Part of a small language model's weights.
Size: 9 layers, vocabulary 2048, 4.79M parameters.
Architecture: biases, untied embeddings.
Training: a variant of Adam for these matrices, 262M tokens, 7990 steps.
MLP neurons of a small language model. Each row is named by its layer, matrix (up: input weights) and neuron, and shows model dimensions 0-95. Each number is 500 + 25 x the weight over its row's rms, rounded and kept within 0 to 999. Numbers have three digits each.
After each neuron's rows, "fires on" lists the tokens most often at its 100 highest values on Wikipedia text that the model never trained on.

L3.up422:472503506497482480460495508452511504514495486494504504468488498512522493519506461469504552465511509539463485451537503526498477533480506470564511467460484502493496513523512456499507485514504472508476491534522496525504474526523511506504526473523461530514498564509505498520507511505460521442
fires on: "s", ":", "ed", "d", " her", " that"

L4.up345:500489559507530518498479498512465529461533495520511441529514525500449492516496512511523535467517494484452519486494470520453476535549550498519495503506494507500515521490503470485487514519482516488475513499531489517486482516479551481463511512515472486513504500478488476558476486481487468492
fires on: "en", "par", ":", "day", "mp"

L3.up733:500454476488506521463522512508469493496506514503511476532490495495452493508476494527489541484471490512486531480507518512542451470499512531438512497512529534505478499471509510484436473496547535495441503493457503480528505541465475474503486484497499463470572498508518563514490507480525450498
fires on: "v", "im", " addition", "l", "ro", "ver"

L4.up701:509514484554481430461472514499512495488463493503542488490545513483538523539543513507516511478502478557509533453484534492442509484482487510511480510463503552527528532512484496523499494491511476477438468506445492483515486515497497479466521470490501488498509490508539516504500517469498473487
fires on: "ing", "ical", " of", "ator"

L3.up665:435483517492510477501534534502470430512488521547551533525502513467516503450498482453498529487508462524468502461518508458488481488518495540513505523501509535518493499491467491491454475525498490505478520519503469510528459511533484521520528529531520530519482446564548540482481482498506531462
fires on: "pen", "und", "il", "ch", " New", " Washington"

L3.up111:482528488511498474446513476470456498508458483510507489491532483479460529531542519513546524468493492474504491518541507456560495541506520514498498474514532534482482546507491482514482479518518518495450510562507469482507514491489541504455487456524466483506469467517524504503511456486503485493
fires on: "c", " Sch", " Sp", " later", "ch", " S"

L4.up609:486507487496484496481495475468493519464478534477478542469519505485480457498467533518502532508510503508485501516462520482503483528461531516456505445488508486501513471528516481493510489489488513539471502511458526486508503509507535508520494462504484503535502520494546504527464503488527511470
fires on: "ter", "le", "ing", "ist", "th"

L3.up680:492539527517501504497424521515501516506453483506499471527530514506476565474515449475503504509470492476532533506517498508512531517523486504535529508525519524614526478489525461512480505497473558530514506492462450524485499522483512486483502507502518477475490484470517512504476504497470444507
fires on: "y", "s", "n", ":", "ad", "ing"

L3.up703:476508489519471494523519519459461506479450550470501499507507496477535490517458509533471541456527515543462517490507475481526476502490489467526502484526494522484517518510508471500497522480482502523451525513495548478482468488457499467485478484548501541540485497549530555508521488458514446455
fires on: "ation", "re", "ci", "History", " It", "H"

L3.up762:481488458541485491509501573501458476499453456502499527535505477481512523437463496502497523531451511515446474476495533484499479471495449533497513528486514507540501489496502511493463488519509526506487499516470486505508498504451531493522476507481513490500566527497521527484554484510520541519
fires on: "in", "it", "s", " At", " October", " January"

L3.up325:465502505520464518484520479461444489477492476515475500483500474518494510470487535505490528491524487504506500529499494477484521498494513507477493479520460554502533524509473510490521480506502447531514501497498528532507457488505506505525481521499505486509488485565554463508532478457520485417
fires on: "y", "ation", "et", "s", "ity"

L4.up468:508547490515498516464536533485482464497499487484510486488504511459515486482518512507537549494480459539504520512548506501505465496530502490471475470488516493464485490462471527492534460523534482492473511491470494514513512532543478513503494450537500489504497555504518510522482483482499472504
fires on: "tor", "de", "p", "ge", "ron", "ver"

L4.up352:492528489493549465517497560465461508527452452501546487510507506472486477499454538529497488492482473513517564527527547437448465526518513526492520527498511464501528535510505493443508436523521526514467491504503486505501511533494487507519516486496462509496492484539506535533495504519488479486
fires on: "or", "ed", "n", "ved", "lan", " of"

L3.up650:479492511456474489502500477491474498508494527508507469492496516505452479485549466461475591514508541510463455503546508506573519495488474490495509492519484512536488489514494501496479498497544510547524521529535503520463439491490536475485484489524523455478502525523486477498501512491450482516
fires on: " who", " F", " For", " D", " Se"

L4.up448:464465531523495520490505503478487533507504452522497474528486508479507518495497477496464545529457546471469513451551526498458500536489491493478499467505524553530553532477479498485472499519482508466468445488472491508492513484539502506502497490515446494510507503475528519547487503493484452460
fires on: "b", "e", "t", "on", "ver", "is"

L3.up339:513504513489485484496501485514464504536506513518487459500514518491541481483485481481474506508481475496492529498488533453470509486427456531536469490478520508533502439524514483483504476511503490510530512497486487487472510490490529473476549497482521421468480515516525569487509519493491459508
fires on: "s", "n", "ular", "self", "ical"

L4.up14:460520492524488509495451484445515483592496474525520456499537510490466538530514533545460519512490522489499511496535533485503523530523536515512479493450502535523507514521510502502485460497502487488501499494473492486490500471455522493476441483505507532482517508474527522447498458487545500475
fires on: "ill", "ad", "el", "ard", "on", "os"

L3.up333:457492515477493482464513546495452493453505497509512486497533515476529510466473491468484557523513565525442485456485511533493510496487487495551495490506541489506525525523486461520489510499482499517489517535492534513494490521463535481545475494488515504486509498492510533459461498489506505495
fires on: "d", "ci", "op", "1", " that", " is"

L3.up359:484478452465538481469490486485507491508525510539514523487509500527481513513489480517484515510491522505507538496523456480500486500542513499478508507492505526523470514468507566503482504525547552519476491511443493499538486491478547452436502468488427504569485498532498513492520492501505512465
fires on: "g", "ell", "lo", "amp", "k"

L4.up456:494488466516542547488485525501488481487515509496500493483493497447542505506498505444524512512488467517484574518503490502510504505517481500519526491501486515561511532494524519514519482513491480490480508476467520456469459485531566488522481486538449490502506488511527476504438525491454453501
fires on: "e", "te", "ation", "us", "st", ","

L3.up597:519524469470509470489453470470486480532501501506520477503519493535496474517527502495487480479531468503503514519523503472470527496502523498520496501479468573491538496514478501524456522493531486473488477560502481514469510507530483511499483525505519480520481480513540483500496513470455513487
fires on: "ical", "ist", "er", "s", "ing"

L3.up759:519490543493489485494455518480441533484506450492504438530510528529481503504515552489494503516488504519490468462537471493496499507498514543501466487551507500510500531503514527487452487573488473498459488512536526468493485498500561480497446465520465482557486503496508514533487518457468486453
fires on: " fa", "1", " by", ":", " 1", "F"

L4.up100:490484497563497492475441529482507516456471467528489520523506522478510496498524499497480543444519540543496498483530518487451487508468497503471473471507489509488457481453500519557486512501480512524491491470493512537521521526474463485499487510493479518470527522492514508462460502490534476527
fires on: "di", "act", "id", " co", "age"

L4.up654:493519531473483493507518517466443516518475521524492491493510504460457482506542499498489501463513468488486500520539501513505484492512494563535504505530531517505479533525487521526494461502486542517493474558507498475451483531507486486518491523494474491535506533470480572505548471511454482498
fires on: " S", " U"

L3.up358:495536476510528514485472496493479495546465466530504514539513547487483498516518483514478524488508541522484491509493475526516503526467462508500522521482503485522498477505512508483507495500509506477521518529503491516484435537503545527529519497491477493493541524488524494459547498489470484512
fires on: "hi", "it", " January", " September", " October", " February"

L3.up765:506486503513498487482490529497481470493518475517495501492514510522505533521470471533507531500482483548454499461451480511494479558500539505542515470482473532499516517510466552517530464509465465516474530492479506532482488475480520501481479499541484459515520511470526475517488485458497509465
fires on: ":", "′", "mp", " well", "s"

L3.up369:493497469507496494493500552500484497498435540516544486532503507528476508471439508493483507491464470514503503486486532460534478519528490524506545540541480524497538507510492486481499481500511516468446495525438524501459521523510525511525516495507540535515554463479522500489456508512476487470
fires on: "ur", " Har", "ber", "il", " New"

L3.up420:513496502496498492518497494499466489455483477493494506465523455520517436521497492533517489511458531512500519474539581501504487466464504519487467512503496525510542517494425534502506523509477519517476484508492484531485479496448538486511495494506499442521486518502550535476486477490477505500
fires on: "de", "b", "ter", "ist", "s", "F"

L3.up263:482510496497486462477505481488501524513457562501505494476558517495512528474520479506501506503511452486462544506526528528478499512471519498498454457484505507541504532501442471502507521552498506552520476500450490507523452516510471498474505498519507443484505506518539493503530502448531463481
fires on: "s", "d", "ed", "ation", "ard"

L3.up127:522465511506503520485503561491496497485513452498534495535506487540509511483495511471482518448475504547488529492476524468482537556497454539480476521483517464528502477496504532498516471526488482490498490483515467513512471499480485478496523492500452450497530482495498519504470519510541469506
fires on: "or", "pp", "v", "/", "–", "s"

L4.up657:454568509518530503472468498484436510497529519466499519494523480490521496495539528543490506499475509471504506520529560515509485505511530449479486490460472478526495524458491502496514473539489521556528480490476492473480533493510489494494542454491502476538501542467496546537543479502550503484
fires on: "O", "v", "ed", "p", "F", "en"

L4.up547:502428474545480499476471520452508528525527509539519506501506478509516492479572490510450542488528512487511513481507501506484480490485491478495512544497497503494503511500515482515421466480499480550482464531464446481494520491475503502495477468497469479469488543458474560470521496506513521478
fires on: "or", "er", "a", "at", "l", "ec"

L3.up638:480512503469508509520484499505505504503490492488507472487505500513521489510474501491476532452505509510495519466535463487483495527496517515514503468454481526490553498512448512530505447484487520511492478520481523482522520492497487487512506491501476471518491500503471511497473502508502466459
fires on: "r", "er", "s", "en", "n", "an"

L4.up482:474518480512496478518495532487483491551480467537472433519551499484440534490504495537538496480487518492517507499493539504466450530481465496509491486506509479498489515506461470526492512469528494512477533524513478475521507500513489491505484511469467523481481514509491531475535516507483458448
fires on: " that", "le", "n", "ard", "or", "c"

L4.up235:495511525471492475505458468508483482449483512519499495539491509526513522466551482500481534453517522454504538461521513499439484527481499494509512512513509530529486498474517490547473517527486503527531490528499486518535498531477527453487491468554449499537473536528541516468490504492495523496
fires on: "y", "k", "g", " m", "ic"

L3.up393:492537467485504467506496510506476531515508507556487485491544513525484490545580554522506492471499519526472486493558479506499487484531555479470481512511517479514524508501537530510454503480452504503500472535506472460470510503525493475511475529503495488506522533553517493457542507455507505457
fires on: "c", " U", "r", "w", "gu"

L3.up38:504525512479513476515490471508473521489497465505483509459540480503522491483559481528453516494473517465498521466505518509491474486463537463515500479543489510508523494496517520546485525510520538510505498508499512490511510466480526503524499474537492489524533523516524523462466528466467509494
fires on: "ter", "er", "s", "20", "46", "me"

L4.up232:511523484527490489489512478528507534495499499529531509443552524500487514517481488502526499471518509470476475474466564476493513533492533478551478487497520517489540507502461488498478499530516485512463528520478514539548483457483522487481492479500466491544471499485596515509453471475520494514
fires on: "s", "le", "y", "er", "st", "ce"

L3.up629:494484496466529514511508507510511518489522486527489505463523517514438494462482493496460531518502534516495491488482537448459504505531499494543501509466499516499534497508480536504488497475510519490489488502477485541488461508486472484506518503520475440502447526524494524500431505522512432474
fires on: " a", "==", "un", "===", "ill", "===="

L4.up347:495519550506488513473454515491520473498478504541523490475494532494521493505522492492469479499527506522516488466493542468524494504494503499507501501528503529511494486486499507498506517523491500497462524494514520497463510478531482480507489517470462458561462517514521531520475512494476510469
fires on: " and", "hen", "her", "ver", "if", "ph"

L4.up443:473470456510514480505495499505484477517474513498478468442458503491466532462517479518497485516462519484546518512465515476518467518554504486503485501487513548517549516524485499499477502486531500518524481471513479509461500516515498488548519464540524502546507477508488516504491479502429485527
fires on: "p", "art", "op", "am", "all", "r"

L4.up132:501560518516539517479513476504456495503474454530502519489501482489476526495514459502472511491507456482466494481497539517469439515522518523480535505519504475526515505498545499494486458494515493489499510514487484485479548539491485460511511463526495494465527516499471510459527508470500468490
fires on: "u", "ver", "ro", "v", "x", "re"

L4.up369:489444521547479479472500486464502468488486507527492504449504495496483509469515519485466501457497508478485486490488509477484465490475513494511514533504490519514491479471527547547488530439502493505492444518506484456520435470530519483556505479542478492499516555528531474483497513466529474480
fires on: "e", "a", "man", "house", "l", "ate"

L3.up257:478513510561510513533477519498478504499480545479544505495493476507493517536505493477444510516462468503480477469508520494507524516531492498467503551484511505529533529527499471545443490494529513472472529501482509478460494484460525573532461460487468468493528466495493499487540491494514514504
fires on: "er", "ten", ".", "o", "or", "en"

L3.up89:523492488520480490465500516495485532496519517487484491499550517443501525527505533520464491485502529455421481483496508503513563505521551477459480486516529500484479513473459493494495520496504472459481475525509507468491467500486506500492497468513463524513551515483526482566531460482481468437
fires on: "t", "ha", "ver", " H"

L4.up107:509493548488506509475483490495461488501502509498543459475514524469498525508495522491503546492490448514529485464518520481455488474492466543491546477541505547513503517512480524492484490491547476547501500505450415513501456500513524516487471502485501481478526452501487512509473521457461527461
fires on: "or", " and", " So", " &", " For"